config = dict(
    n_layer=13,
    d_model=256,
    n_head=2,
    n_kv_head=2,
    head_dim=64,
    d_mlp=704,
    vocab_size=6142,
    activation='swiglu',
    norm='rmsnorm',
    norm_place='pre',
    norm_eps=1e-05,
    positions='rope',
    rope_base=500000.0,
    rope_fraction=1.0,
    qk_norm=False,
    attn_scale=0.125,
    bias='none',
    tie_embeddings=False,
    parallel_block=False,
    init='trunc',
    init_std_qkv=0.0476,
    init_std_o=0.0,
    init_std_up=0.0476,
    init_std_down=0.0,
    optimizer='muon',
    lr=0.00725,
    lr_mult_o=3.0,
    lr_mult_up=0.894,
    beta1=0.9,
    lr_head=0.00313,
    grad_clip=1.0,
    warmup_steps=200,
    schedule='wsd',
    decay_fraction=1.0,
    decay_shape='sqrt',
    final_lr_fraction=0.02,
    batch_tokens=32768,
    seq_len=1024,
    doc_mask=False,
    train_tokens=193500000,
    steps=5906,
    dataset='wikipedia_en',
)
MLP neurons of a small language model. Each row is named by its layer, matrix (gate and up: input weights) and neuron, and shows model dimensions 128-255. Each number is 500 + 50 x the weight over its row's rms, rounded and kept within 0 to 999. Numbers have three digits each. A neuron's up and down rows have the sign that makes its largest values positive.
A block is one neuron, or neurons of one layer that tend to fire together. Before each block is what it responds to, as a language model described it from the Wikipedia text at the highest values.

Description: Tokens ending a paragraph with a blank line, usually a period plus double newline, also after table rows or headings, often before a new == section ==.
L6.gate38:588535510442454441527463439512604565469495463543534507605458425416539521513549475482473537530601535458612483570473451478543498529464557389509502503474486491537405526539581465472463516515458523511581458550498510512559555507469585549422549506477459505479439460486447500572483449618534466422507571537424585548560513478477488471449518534530509432511502500413547502637526458529495513594527
L6.up38:489475521461501479512485378445576506432528429514472573479555605426494489485539464477499449487611469507480443568498448406528490535472600512568481554481583508535499453542531516463457594449408474522565420568553407541521509531549551500471525469504464437497386447508459510490540488557533436430513522545403517584536458467391450557481515532503560460437491539427580518522548499547486490628517
L6.gate47:427490587502484468463497454481548438516474425497510427541486558386487475502564504545493559492573539593533457479497507507560507500479581453477548440563413526571486498524451552399587489462534484512603544477533522382467479535550542455433537588481471531476430536542440423503479455517509500448497458520394447527585643573443533545453456464475462527427450414483556456513496480552510568575476
L6.up47:475511556530429488465534468491526471460456467496541454518414564429521464517501438545463454491552582573512489490536441383501456398457573448437594451524446548534549463568512466439522443487509603469519598491525510473465487513519508433482483523482447463603417594532463439486530475491581578474590448535399514443487673599415494545448546539434441486432470423529518479523506532523579573555557
L6.gate286:520471496540525492534525427469487455542439477579488541509477490466527474448477623593423489491485469491459517485503485519530478414447509450481592421507396480600525487551546498446513428509519602511529511551527605511505485469380572446409471469461463423566494551566532472492487501532491638598509450497527466555530513438491486480492426432468415407492565454489526604438479470436500559409541
L6.up286:496454443486452473432466469527517601464461488506516458529514476441496498468592521526474476507550470503478524532479563449612534558476557497428546546552391562497411516503556471527405456556467564469440414553572569570541425419499478440413423481522427470491440533498496499473573564504477508417442501510512521598472562456516550422453462468527530493504575592420631463501506514472487511551509
L6.gate339:444559510532574536480513466588544460518432546442460494501433490440495448505546516464497473474538447520510472444519430389533547452435393488469597474556524519591618606538523482517456500510518383476541492475510566548535450584533523444403447540466532508481543534511473482476380512546560516485548527521517472434567549412401492382497479522490535571469548414493612465584464492574433594567508
L6.up339:503503413539455545424607551474521631420491512453469425446558443527516491509542394573545529415512430492513488559516463541590610501498521435535536428583548564538447516513521536552429497533447489524444454554499528520394501504473455459506499466537497438479506453523508424532428505536525443551486465533507409446573530554453473516527575533496459480579396495458464511530638584476489453539466
L6.gate450:474546573548486532606470520492550525532481457489505523454490468466540535511514434499450518505499489448437505634524545496505457444486543386459593433450533580540594481536572572535445444484447538569543442511542458548549565444497559437510513489544473397525480545553509472508537502517518517477546513466473501618517489524420444583442448558482564527488479439498492536540554486541485637546535
L6.up450:499604537574472602577522507437575471518536420540561526444486502453505548487556420467467510524481518542406520602493551550478418503455551423448524489479540605480558469522583535522440473473406621511564411501517446554514528462533570482451473457512482370520473458515492477505520491508507450478528537500480428633553490478415396580441432593500560564496493410487476503513568397494477628513511
L6.gate620:504598476517521405510474425466496521436528462483496567450485529429551589435490548456467585529539434501467487600579485490489444521567576560479555546571519486523519506580451541472493503494438479489567413530475480514488497437531559368513612445543602450503443477502521448515578491582552477434520481508426480411530456447372530451505471499438386508447551453471459483479469508524563432543560
L6.up620:455510523560615449428496432529483534513440553476501558564494534438574490487486499524429432507522515442397421553480419599428442552538490515507518574557569506491459514542456542476540466541357487494479486477550497581472438466478451349469578398477584527551529507500432485445413510604534472572445480452507536453517491519449434518547461504528453509484478427466519453492477495439520402582521
L6.gate629:456633428427520484449507379509486514449522471535539524545522455547480483455590463398464494455603485410439510572474508525541479564471540499445479446510461514537492513565553501527406440482477482436473546545465551493490463480439548532481500441456559548533559548533601461523554455495489549485501565485521523559587503486454532452455482463452467581479495468386551488548473411487478560533570
L6.up629:462652596573455563474418461541595435500422485493468574434362459499579414476569516475526585419493462491502481550495554500477583465537490479491540463537532524466509561488527500400517535458522605587564559585538497486508515552553513517475512486499388486478527522476465531459469493534476530493529497554474456478586525538414481490473583498505532438496413569502532496415492498506514533537522
L6.gate662:504542562512470473486433433494558450498495410416501561531434475470597492502569476482466573384513438475463503575467443494490431461460415495403455501389534484645552446586575473529530507540468572543437494490532466496498558565446495517518462523504500487538527532552431456514602507552504532506534477506440529525529572392460510497422478595553487486506508541435486534545461546531498559483613
L6.up662:521571512544480483488454437479587405461508455464525569496404434473481501462539528469464520463484487455469553550484502467470385519418404445446495454426559435610449461606564475561549506549415545538491459479541451504536506538449541488449509531495446462530482504531489485508598520516516531525562497541425481543481525395473452512393503521580497504490493553410483507561493514499441524447605

Description: Line breaks ending fields in Wikipedia infoboxes and tables, usually before the next "- Field:" item, such as after Area code: 785 or Label: Blue Note.
L6.gate85:475489506453471480474453444443461515500504420455519535553465470408535459451437502563469518625494542463470477469500427445435460459548466482539553466481529357439527632552550485358603429521548427553502543448501454528483501509545592572508526535536556529503483524489453534411446441494495498475501402537601542502515454468545491529553434438541506542567504532430462418464482530487488498490532
L6.up85:540469472456540516498481562476493586459491518440548517538507492419450476421439601492464504563523545448441442466561538508453481548496531525517517555595582494407501557496499548389492457503511483521553489529499413516498554484561632562486609415523496551457493465454547544487437524542452563506498379494489538396505382519480584466520557434508602454485476495451456470500462505548478500551518
L6.gate225:537446511509568557424473465439481537447549488525404466518554523505469527506538556475495507480502537475508538484533434528441475493464577529503445453472547332530574492462507493609449507462605468595477487553461498492471519469463507527580483474460461475507479452558541494518498421529474511475548458471547511461481554486529493554394530454609410491431449530449463470502504584487627555535486
L6.up225:589442494438532554446483484427474605425506476479497505510517558527524538452505457498513459534391538499605455457472431580399455561468626590486446512491517398477496446529529501557455554424528475550499455506515601523438507458524538550564521441495493443473534433533496461473455502465480457505439540467515498497422568455505478586529550470515492424485410580409471478540557536474604591487568
L6.gate245:523463517479529442543527525489433448479542450512494575439487476485553467515530420532518534462521483440464412522529545484412464599514514497606575462536535380432441445510443494484476500489632454555574576476453535522517524476590552546529430548499507576486617455587473545408522418456551446516517468509487481667560602456458523564546495540548653552513465455513473482597423516516470487446570
L6.up245:436464450522403505462475498531497454445505479492544557549475566529551388532572481453515487436507435531384461466537546493428446515499514461617504535608467613492502434578528409498566511438574480481558509545372569587546482397562479514547562543448488509547565416608482527540426475549519476488468512534635512582557467542487457529482496500528575453422505495501499518563536461482492389546489
L6.gate329:587418541472491503488440542462454428533471382479436520583511497463488537614491487473464461521485548503474533418480536531475583469525589415523574533482537479554504550464500425488442587498535470504523505475534400473521551506489536544428559461523392520424462443516372478378458499422436527450518543494391421463394530563432487527498558461473520485597535411429497478439429479521496567505591
L6.up329:477441460504496490496460537516499501556505444438426552557510517437507435552479452524437442454456544484494519556519483508457569548524559392553523455474503442475525571509497462452438606519567485464507568500461550494516577494526523517406584460523491505486562430538351448409390500444441506474547468489468452427425471573462415553493597477513506471576468446534511493496449494542544580482565
L6.gate387:627420464457420495524454530478463505565488500535546538499539564501412584487463557510542455480442462586416470392442413535545417500497577399607482469561493455489540529446512462534538475446546449466490555409522487522370498477483493526554477541499562539521466473556515470562612411406512522519548459488545521538538448541454558495500502524521523519527531571473596487513530546529416598511479
L6.up387:514452462491470456565554365569503574472439437493533521488511463511546610505521553540383494510500464478539525511516366518507474461566501511496438466451483467407508548484517523560413466437476457458506459497532493522460445467497543518508424529463460568474428454503585447519514562501492564376486500353560408541512552503478529515502555522516523476592535470462596563445484531509455596534488
L6.gate394:509383530505498432488502501454505500487475485579563593402517559504533396544509529456508446600508531429418402437483437569502485568555509441508534414490476532467455520511487508531467511524559462590493478425566460557483508529522550592538492410542439477557479550495518484449544514528558530413390566501588526565511453510555472511437430550496531511499517420456611465515486499442546444538502
L6.up394:478426519501508472528435532420553500552530493538517591446413586560525507489487498457437527529555543430462460480468441520533587531554493490501523407491513567448419518507567538530415559521560454574493470461484505517465462566564530529467435435531443468561499478477574542508514467444580600435466509514524509552510492520540611537357543523464563396541470498515666484500461454468543510580478
L6.gate396:604508480551455396480488475510455534470487538463462326503496547483561518424545511485429470481446514520499486385557564505477491477569513481629486430551589525580488539491524523523497483471546518502488411516600536482501460556493545499544548426417563362485567501469522377563479517571529471488485414547449433498453542486486545421496621470588499545556533456557473485534509480518545524459606
L6.up396:513457495432490538527488521482517560484636495527441540492551566423502503486414531458476449536438379504533420517459467513587599545462530529519531595550517519440545449535514586447548505477586524561452447506488477495480475522492557416503470461567479624463452562493508471513479547498513420510474565504564461541518470479509541545468512472516362472510497427401501537528448552530453592469428
L6.gate601:542552499506453504472458492477462598501538540483573542597564582518441567533510442517567475490419541440470422466494467494413478513565576446619513485496501436527457574561577566587536439445564535513501507524520504522499586480542507491585427539482402490557400453574436451531557449444405472533481503440512465495471436501493537488572479443498522503474556541564531551483475556508498582529490
L6.up601:445442589498558487481464556430435560455404454486494576509502493463427466618495491539522572491459470568571528442506444495420452435532511536447501501520457527511426520471489557527428499440509560464411493387501475554455625492575505545542550436527412495494475460461532523515492459545496513460569516504489387549513472487424519598545538532525500506458485488508478463582415508506570458414582

Description: Commas, periods, closing parentheses, possessive 's, and "the" after a preposition that close or open a noun phrase in narrative prose, e.g. "exile.", "Morgan),", "in the".
L2.gate256:496469420494507566499541592489460461543551440531452469557548465522440440476591455507453544504588482484551549561448457488561512457578492500461553463484473511431485493551561571556531487523423494437494445519431523465481398523512564482514576561407472455530474444463500527591435504521443444502430437470514392452547474503554381511480364452546472443529478486574497548381421386515441507532427
L2.up256:506515455513468614498521641419466478527473471565505437587519570495463456578594448525427512474592495548578510564469423518516540479481456467477535476479410475428461538486519549522491510502461507482559468468447466473484477453557619500492528513429493418484491460455557537596426471546425503474475390529554428516526490491533407499510380463583457472500524440505505524387418398494454548586441
L2.gate464:538496456533468564526504536504484558528533509508500495488431530492514545424530602522491531529483525562606557566428530557525559546512439488464408542436539474470445529437483451484480411586480577458448515551517596474476526438496569418480521453489559521547488557447576518499432560491395407486546378505398464546497478504479494522479514494467586425518523415600436561385478424420454558559470
L2.up464:608533493551428553560536411460454544473529516456492469436480556540437502464521613501499561516516535436460453590433459579433444476533400485597513477557411519500551414501534466456482466519483532505476471543484529551497431538452580484499518421454568496489471493496531509450440509445382441463525463580440420554571456534562413507401463468454475543540603470445527465390515434454546620552486
L2.gate552:488551447511525547607516554474506519555525513527532520537562439446410567429481455540496533559458484487584453565500516507603422567501445523542490486438420451482480499494537497536409428510494504451494509472424551503469521558467589474388473625465557485440476602442534494415402435478528503526479478502455412477471478535457497529434474463497496498544575429634517546417514361469524550532390
L2.up552:501513501532507536603569483450496544542489468554440549487549502446447571489489469530515565528453506482526495564520524527575477577601466532530574427506443475486491459492462464510447442501449496467514500566471469496482493456452479468360475568437573475477401514449534547454428438372561543541482514515466444524509476524445483540463456423403512511494552500643508518373465368488492550523421
L2.gate567:519547532468492471525514553503492604520400473544478443483478534491380508512485453498402514493514487559523615524512519601480476560406472546534375508459426517469522455351456446531406428513473567519412444438488405510538571506551500568573525541452480446481477452441523480520425463560455560376563490444506409543478535439510404497450476403481533511469549538501501523420454366530422596614599
L2.up567:427608447540491527450596511500557471470497473493494511419448602437442556456463562433451539519513520468473570456426506503553499483537488477544511459568471457493607546497570358510531492528393469568518472508488409573532483503518557574434617508450518454471450492517544514449480472502496464467543484435440424548501551596537477505473522480376476569470492517495506474473504404593449582545443